Weights of a small transformer language model.
Size: 10 layers, width 576, 9 heads of 64 (3 for keys and values), MLP 2304 SwiGLU, vocabulary 32768, 86.4M parameters.
Architecture: RMSNorm before each block, rotary positions, no biases in attention or MLP, untied embeddings.
MLP neurons of a small language model. Each row is named by its layer, matrix (down: output weights) and neuron, and shows model dimensions 0-191. Each number is 128 + 32 x the weight over its row's rms, rounded and kept within 0 to 255. Numbers have three digits each. A neuron's up and down rows have the sign that makes its largest values positive.
A block is one neuron, or neurons of one layer that tend to fire together. After each block is what it responds to, as a language model described it from the Wikipedia text at the highest values.

L2.down141:125125155173108103133148138089113172121105121159133165122151115148110125104170155139097160178155127192094167101113127140094135118106147151097107115122149079205136098152071085106160096133198122159139162120106104115119108100134127119123131115117101123137104190109118123126110116148067137121148142117109130157091160114180138101110139133101157136115139151178165138108126172083085107123117082113185099114101140132120123107234133165162084111100151132114132108141096101138099175132126110171165063145069101129133150099116148151110126091118126093090135181091107132107116133181098091090
L2.down380:102130087100156074202173131059015154112164137129113153155108164123100099154115156098133204153164135130105101097179156157138099088131134150087127091121153094225122192122155108164128141183168095126166123088128122116159128123124093164127120095140151141137169114150131121090105149127105151075108174104090109099129153139158162158128113085127166118139079096140138129090078171109067111110044142107139111138108099158134125139173081116156106129088169097115122102193180092139139190106069152192082103166103093191102161136172146141155119117106129100103090149137135119117128074191118149070
L2.down444:115136133156159067145149129058072163100149092142109155152156113113103120170175123114132170151120139144098080133200134138195080038123056102088167086073124122174156134089133060148082151228136174169186158126131092120129082114126114120150135106137148167142158108126139119113127162101134131083147175157104123071154159133166177102086088116148137129139051123158174101100106144128136093139083099128128130155121110176138116106138109097182112100132145097045102115162135105137118191105149177128087118133103145183114196111155098146171093153104110136110076109112109121128131140116093151134
L2.down902:114120093105145074188185157085075188113158133122122152129143083135102136186136157077132169146133122175101118108154173131084081096156122151093136101088135101212114178116132128150107117200141104153139116130135123101173083113113128117117099132126160119120137137155112107131126112207113134083115132081100128107121158133145150146172115140155148111149076093159154095071096143123112085126054112102098122139144083164118161146166111131154128101122136139115136099144177121166121152118104180132091125125099093171106154141192132127109159113123122104115044119140090080145108132206097169043
L2.down1201:103101134116121138151133147070103159120161111123136162148172138175143102159162147071085134056096112164142144103116107151116097113105132105118123060097114078109062151073131107151139080135206201085176136123242108104125097171159107164127150110096116135113128125162135133083141192130147159135119147107087102118125133102155102104148117106123126050133067054152147118119149131135129136097037096092077122111130137189118124128168115114150128158103100107121116159148138116148140158124168144192106096148138145180095141155144092121113163077141133085067096186138100103115156120137149100097
L2.down1465:108118088142148085168176115065024189110163118131139132125128105161119134140133155103126197150104123156110137120166141147112092079139129154085179102105097107217118138119143079153114125179188116143131129094145120122187090138162101138127120088141188127113132130172132128100135136155107174053148135109078079073110178144146179107152123096116156100128082059150148126074088177140076101116034178087130122144125093193146137158169093129162123107070126090119115094166154071152092177099134171162102113140086135191101186132114107176138117129114133097112082112088114088103115118200114156080
L2.down2199:126128079126158104155155133064000170110158154163104096133112092116131178174150081096104174149117078143153075102169188150109084127130104138117151094130082120182103120111120074153121191204139103115142109074177115064149134127140099133124105114135172104132114117130127128102107184143132154102139131130140105111112166139132117115141166131171117131143100092144123127086143210104103141128096160156143100106144120192139091170133112113187111152099104123114145127179133066167140176115137133155145040157094122230151199077167062146132132138123164127141076163105142085155129083165077142067
L2.down2240:099135080107121076161177125061023210143165106135100131125131105144149130151132161108120227141131130148127120100154171146108071082120130138083175097110121087232117161126160101143133120157173137155152119088137146148151102127139102140102104092144171087121151145140148125118107118135125154049126161105108125075098169163156144113161108106126130110157064071162160128080093167134086106126051169106133127145127079197144162141157106142158125111071137095142127066172143076144099199098129147194083102172102112187072192137139106154138109141080142101093087133124134101126121077204111152096
Hyphen, en dash or spaced dash joining two parts, mostly between numbers in ranges and dates (1986-2020, 1876–1918) or inside compounds (kiln-formed, K-9).

L2.down294:128180184137099095132067102170189110147070114138149104085204124189132077130095120142160124145136117131110111069124174143138136136075120156206089113131108154163141079100068157154075108146119180123133094166127147134093122142172162170155140140095187113133104112173099100111170125107154105122092157097135102163141089134161161165124130150089108166107135100146131125140119112132157092145177126093126144124118152203116177115151138147126134135110172158053045085095110155103077101138124126092109184118141156148170079182113084105126139112176113109113130078131112143158095177135130122082
L2.down346:128096164162141122113085126136140159179129137097124123076094121107102153151149119150137129067115155139087146104121113109129168117113136125106107132134095133137119144088150113118159105157142086109146117116158087137137096182111136187151113143117143116119082116154140145150165105090099096141122096144150121139125110188082084152138097115115112149178118147149192093158152113112137133090134110095061164174121105173092116142069181072152107145083174047163104104118096146111150143127134136120071160161052076143139143139075104126122163102124066125132149128134143181154100185135101106079
L2.down524:141123115102108132166125103166047096088113156147137127087114102159112184141141092092122080089102166146085153110051140179156118175131106120168115107137127140106075146127190123176101106129154090112113101174166114108097137156087130130159146162166146143070105135144106142155103144139115087108106139086157089037135070157122155149142094117105137152079116141115149101123181105075113092182118132110104155124145143091123150136140105142106123190077172078092095144116165129125155134086176142093122131101134080094160073117139092156134162101068067151197183110142141142168171139130140087126
L2.down875:153151207114134111130134141127172156086141130169166093112147160132194122066105110042143130146096216102179109096097095125156170109141132145138145110198100120130118130136113024196139144111116125135190170130174156128096084064105120112077157088116172157106147162109122083213128118121081093124077178123140148098174073116118111146118160155085122184148134152114174072166093066126146145143129186127104094142121171151142153146121115133113140111139099136088099123108130074131130152128118126043075190134112152159055119125103101120125141076102126163099192150154159148171117165141147085150
L2.down945:157099091112126123131115137125178127140103126102113115126100107137097138146105156141104163078106122135158166151124110134140133118114135121130143122135103138183103171075161141164127160140166096162148079120173133090120115163143101211139112117086122150110117150218157133154078125132091163107124138080080102134117126138142101092129112174116109111134163116122117130144103143132117145176154168178147090112146140149091054110134138140105094183087102154082132096114067159064101126124139115107138135142101179176147159125011051159130142040142127137135120077109145141191121146114140140180
L2.down955:115184136132188127134129109152164124143102126089084136097160139150128089144110124071153153132094123157143113090133104171163104125097170139131082117087131165108154109127139104121128107141075160086143114114116156140140113115104098165179143120115117126136179112173132103107123183135128139153105150098114126139117135112118152162120143155109148143131149112164100132117131104163091105121174146101076178077177147131125122116128087138074165099073184165037076114137079133088142128123113119148097140104146153148160115111047135133176135121138111100152077141093084108172112117116140099143
L2.down1985:111158121099128145121115099070153149150100144135108146163131138111159079118123139122110114089115106161111123163114094064081124177152108095140112136089110111113122148196151070220131140121095111113130119122102122144094191153119114156115137052100110134146128088165128097177076094156148151148122096075170135119168136126125094120171154153179163143115113095137127103135142133100082173134150107150138140131098148147118100130149138152098133098129140139105138148119125103164182098170080104107126179120108164219153106137076128134134106126212064162126145128158105177143131179131111098141
L2.down2053:077111130163154123195091144099098153163143129154095154131157136143130167136118132165131144134105137103121123121149141143090151039101138097132055148117069134130098116107136074178128148205132144051136163202115128160133136123092141128153126158092139080094148138154113133154163158110154123103117112167174184081139123150095177117126162190052072187170081110118162110111064112096123152104078068152116140120084108167067105141090139133155101111069131126117106134116129118103098107110084147123131178120144150150120143124024107131161140111122114081063164074112134138132107168110131114107
Tokens that close a paragraph, such as a final period, quote or table pipe plus blank line, usually before a new section heading or paragraph in articles.

L2.down65:114054119144148097133103129064104137168128085142072145136096103067109134118118092160149146180120117162099131127160153145114102110064112121107090104070107090139135120173104119104124118148086143152131126128128110125140109137105172132128169125133116126126160131122101177099147157132168126121146150224107146123108092137127157144119160185176197108109102157057202141106124086117124148108139156140114113097135125116166144170154088135192105150156125151144118094168143139110113134102048084162152098163129117149096139134142177114125119124118138156130117083083115103145148100124116140083
L2.down232:148175103127178098068168154080133145135158144104115170153092130026173160110142153110109108135126067099103131158125141079159134109108105140122063119154108108162131142105130147198119134134149153143133127158122099128112130107094152136149140140071108112131129131195125171166171135090120118130134161192055151121117048106163145093163098169095188098125113197115115131131105095118136109161144163099080121085145117162104128150088106142126044144113098125103106139128115133151094143100121131157117108133138137236173143105067037149149138117131140132113101152146141160144127150116128094108
L2.down252:099138100162113100125098142095129091141117140095144107183155125025049070047168101162177164138141113153134125097152123134114126129128152133166132098116143149096118115106143118170147085140106090105126170184107168115173105132142145149101135158100148129110116162140123178077107155131137114114095138100118119097118092160147135122161176114164161089126155094172122133109134135106152178150130126146102114092176151118093135095093123142100079128131154147111107171164102172110130135107129102192159164123119139193135125085063072133159127127141146109116182134082140138081080187117123129094
L2.down877:118134135229090136147113130059126116139128098117130154103143142125070147098128147183159142118156085115165090109101152116130127121081144143160141125161138123115098085140105126148067144138178108126097151103167150166137120153199112114146146111153132121102193134172097155094170189115114113132120110072097087145129114118158142071149135144069146079167140140159129120157178147154135157118095137129139133167094129147125118131087135090144061116097119112114121207145111170134083138155128117150161141120151105091151167142029102092149089135150116039158101133105102152122141064130133123084
L2.down897:118065120169155081149118129051126155113141104086152182177153163143128115101155162110169202130118097116123118108107150136156127121114161103102154150125093187071089132114129072083078122211095166063118084093157159106151178123088129107156183131168124164095153125101111128111140182100145134114133120138110113154104129164122203152155117108107124053161189148175090159150140108111138148119133117137145181153075113158070083102111126101110095108095170092157149125145089129115103137091127087142102089113141106137168125098130131131156154120159119131165121047124161138191135095113166125101
L2.down1011:092163129162071107147149151070123146125111105120132106131099174168121176106142148187167097170113156044129165118135078105118131099108111070175134138136098212055157111107128128065100145111084122086085152094146097120127111089148154109160135087144142099142125122200127165139137138117132115121081116107090132128133079110150125137149188098154082193135167096144121088137153081130138095082020155128107148145074099120137131088141126146123161094107176136139111186128158156188170136156129151146148173141146180128131128162141111098101113199082167150138123101089064101162117141128103081105
L2.down1555:152121153123114180109133135034107126131166155154130137168103133067100103090138136195190177175180053162093113104123172174175112148038182159117122185128130100126149129148113092151104074126104087113121125120177140083119099096129118142113147147115143072133131116079128110147122166155142167125101117035122147106124153146125135132141115100099168108168116150170126204140098117122149227097102151130160147127088131100144171140128099080123103133101172117104200180075159137163095135196092145131123090151119126090104140151146167091152137131085081166154118125151101102151140116130110095104
L2.down1749:158159129168142102117180122034158097152101137121118164126137136070095140088139146151151150140140144097119133114170115148127160084062174121137121131106153098135093092169132099092154081145192097113096170117150113130148095138090132115119123063172079101128173146115123138106157168091105109122112155135115148138138102115127155097144122147128154099178089121149143132127146141089181109114103109111127120107107152169117101102152136101137093155123114128130152190143141157162100107119071102132120142164127139168123112146045076133133154127119103118118119126071128146154103133119139127113
First sub-word pieces of split words, usually consonant clusters like Sc, Sh, Gh, F, opening rare names or foreign words (Scopas, Scruton, Fide).

L3.down295:153131079157119097135135130088017186110190137133148147144105100126149176150145131135106203143110146126101145125162143118114112081117108101122168089110140123218130163125170087146068106131154128172116152076142120159168101115136105136127175104154165121166167119177128181084131157142122185103120127141073138096113198119115171110141127147111173123152116094159133158039084182135068099095031160114081085143127085177121146128187123120116154089088114109152122095153152077146096167076091156149050127104084154200137167109108079169131138121110133093153068127087136051106121068177105133087
L3.down703:135157112165128126177142078153126148137117091172121150152107125129174135093187184153086109178123098132075119105197143129129124117129076122107147082110120091169093113129166188066112074136111126100083159134109081148108104168136142125134160138163089136137140101168179104089178189135125114158149156125184093148111164171142114085126175062116169117189140094146164146132157121112114086087066148128150083161122108197153155128157165120155125128134129105104119080160090115172161165123098167162120123131084136120130171140232109177146137114141159123106099099121135108120119163136102155157
L3.down1085:074146118131117121172118111100082133130163081105141120142154097129113136148160160095128131145083125107134073112166087143111133098111145099141105108120109151181111126124163067156112134183170133083160094148128097146122069164123094143097134074103132138147141167166136139098151119189154114072048112124089079081132180128166179119157118114114183130176114117139146122129122181140067091097084201032145115147144114188116170125192077101087136059123126151101127095159145104177091143123090167072121159143116094160121170131115107156062135145107125146099106109130113105148168077133113110093
L3.down1534:123169075128077107126152107144113184098137171130085163114109113136089119117143136104154161189107139099124109162171131131096091146113145144139134142088147043168155150147145101153115092102193079148114151078210103144217145101096114102130140096112088132144110159181098115089086095127139184102108110128096114100113103127085156085134176156098164092094136108169071103077116162131106115134079118132077111143094092161101184143169137144132175079118069148133115136132142069110122114114097147161098118058089120181133156140010112179158101105119163125108101100103101104117117122169138111136
L3.down1585:156153151153148134092117122113151133077120093182155092127145096122132092067110128094083144155121130094160144095117118087109150144142187170097092091149130152129060111144130103153120113109134142118149081130100193119118107106067070151103121130139149104087131129087126092080185168093104140128102087113130111162128095125149155148164151112144083130096118104119126075094146110188177135166112164112160075157139150144122105154096121104154085137117154075120144110129140116110132151145159145099124132129180108150158118119088131110132079134143131098115124184139117142127122114158134112131
L3.down2100:129113082098110089166135069096056165062145109132131137120086120121110124167117160085106186154134138174152122167145057122066075092135088116129101122143132138216116117123139117161104141167183125098092132104147142139159140152137061104175162128108143133156118177133161142120107079192160130110093147122094115121118211132167151109167115107090163156129188116165152148077105174181142114127122095161130107193133141102141150133180061133079141115114147138108116072140140058113110159129051134143122122123092106148155165117047100166112136152121103129125065106145105118131098169166163141077
L3.down2176:099163141128120075112127099040108154100088102087155189154133113078151136099174202136109145143086141153103136112143105205202132085109138121131173075149177130177051137135127078090104145137174121141147122143113082141137154113145118143129121133146178140092120143159151156098139124140146135125112125113132105071169170137158188109125173127100161149170166080158138143130174197145149101127122191108133099148144142160082167143211118146094150105074175128083026131142112123145129142098124129135098105093128122127158146124085066134148107151093123168132149138056111120167163124143123105102
L3.down2303:142174027126098129139161111081022145113150129130150141134136105103141157188124119114095213151122154133131093101174100188094103104121125125129185113081098097199133177092156075159121137156195121131157127107123081126166070110154068168118133086130171125176170132166133126079125112176159198056115159089094108088102170133165130083140114128139161138132096093135114150066077160159074119103084169079134117159130079195160126161167100129115128102132130085117077044174174104173111198100102152144119136095097124178097150137148118161147098155114158137120089123105125046119126097178103135077
Hyphens and dashes inside codes, ranges and compounds, such as Seasons 2-7, ISO 639-3, DD-114, 1824–1890, non-aggression; occasionally mid-word name pieces like Wal(mart).

L6.down2033:055162088138113145137124138101096142124110094206116156113106119156089085143111090158095160139170131131131158118104139116114113107123127134133144114070129187108158109039114141047091099150087165162198118136125123134122116146182118083174072106129125148123177150175124144099089216117152063037182123105150126145111140149115093141105183118131150110151126168129121152042163132077165115159149108135133103137146126128138142060125132136139163045129154138135163176127130114134123120059147128116150101162159104074143109088169113068130169162127068109129149167148107041193118099103118096171
The first piece of the second word in a multi-word proper name, usually a surname after a first name, e.g. El(ks), Mc(Williams), Hal(agian).

L3.down78:160133135116112135124162114094157131113107138106116147153143148092128100123138139114109182160106156067162126131135120131121126112107149128170133119156100186099179112135126114122109113095129067100119150143107150121150135112169122153104182147075118143111138114141143116059140125087093141087098170141131053091108092115090165125149060121142097109141191097162081190142117162156186149138119123138108118129085115125086111148144125117112138112099126109157114132161100135096134153126118173133132109115133100169162136115061124135159099158160108125148190138111154124082131123148154151101
L3.down747:111133150166134052226113107093055163137139158101172157151082092086090163159136181083134164125100132158098103142163117151139151121072124086193171122090111168101092117147113116135121081127109158131115131101129083162183125156129144144186102096142119095184097138115135151130104171098166155140133118086111091108135139149079196150098183158078146165125140049148120097104131128097156102189076191158058132113107184133119119156139107158092157078118152116129098125174117189127122105120096166116102172103108102176127141135019111118099148110124124105165131114098087104127131090052143174066
L3.down856:156135151130089138125102091123128097137076114134107131120125067124130130117140136142120117129170116090127156070117126101158116139153127131160154119060137111095100033118168117129084118151063142144114101092103139156124184078175147073144071101108119162130125153111171127107106124099127120123173123079147100129151090118148160131102184108102107133110137107165142152129132137133154146082166171104135154054142136125073126140133134097061107109063108176105082126188089145111072117179142120183069132069090144195219127136172099187119113092159159141142131127070088123109073122119160147092
L3.down1273:133146146204076132122142067043132116102127160130116159100088156036099171063148175143181137103158134128122120096179122186129112082074170117163150130123161070164129116141138093111102116086216114119154145154116104163150135108156112141111105124136158131128189124114135142113138125110107153145131092138129122108124117114189171071140116159089165061135186171185155129113120146121213173124083196087103096104104150148120180133134114110138088111121100102115121140128151132199098101089082140160105117126152154180121095132138103089112148108153114100138095145077032191096100135128130107137
L3.down1724:097067059142090146106166121135179094075104092156143138110127156135139169107083090118112179150157144118113148101111136117136142124101129082203149114078147095112107167124183058181097142091151119113142127102147139128152151160063148146114133186182153170114185125140156137157131080182152143140106123130166215140099139121127108110110122157108158097141117156171175112191094130093150134158105154161106139139141157143159106117067163092178114123142123103088216121139135137113105145156139134158093094117167102153071129086047059190092102138088066108145121211141101134197138080098116156108
L3.down1847:102102163154126099103118163029192095137098093154119159128138149157102165078116102166137142145129096098154090081102160133144133128113142107149132139145113129155135094124141078100122200148132105105157139106153124128149148127166142095107051138152137119103132171090159127086162203127133108116116121130111158143113083101159165149160125123126135134126113130100135049127109095143126114161157143047096121149086140188090109105129128092167137115136159146204110124141106151115061157089164148172102139124125188135100194143065111079130134150114112114162168127108091192102205099113126105007
L3.down2057:153108113135122128144050119063112145115159097136181097141101121125154148071080144081131122155119167074085088103140121111060118067161078090161129093104118156127113154102146129139135126088056108146141167140150102160152095150134162089141088144152162119037106124127159140166138143184136142196092142115090092070102144096139165167158094100122080160191082126124111136147152118140090098143107090109126135162095093123148101132122075110075114184087141106144148103106164112082210152157082168076162077122128149149091177135089115125121144124115112127138143097136108066115220084084135091101
L3.down2164:105088153165142155104117137094120163101131087168134088197144153095139071115167105177165130127157089129092125143089122169130115144110120145149147128146132142124139156134134172185116143079161154183105174150176192127127122114115118162110111136136103132151080173137153129147085102074072159117163135138105109128180176129145134157121213152157121156067097175088112123116110076125079112118103093108148146134128134155121094130081127128130100098025089121110102137161091133144153097039117126102165152145116120147114138078110103104117126115077113075060158161079130134133101085176176099088
Word-initial fragments beginning with sc, sh or sch that start a longer word, e.g. sc(ribes), sc(affolds), Sh(iloh), Sch(ade), plus scattered other name pieces.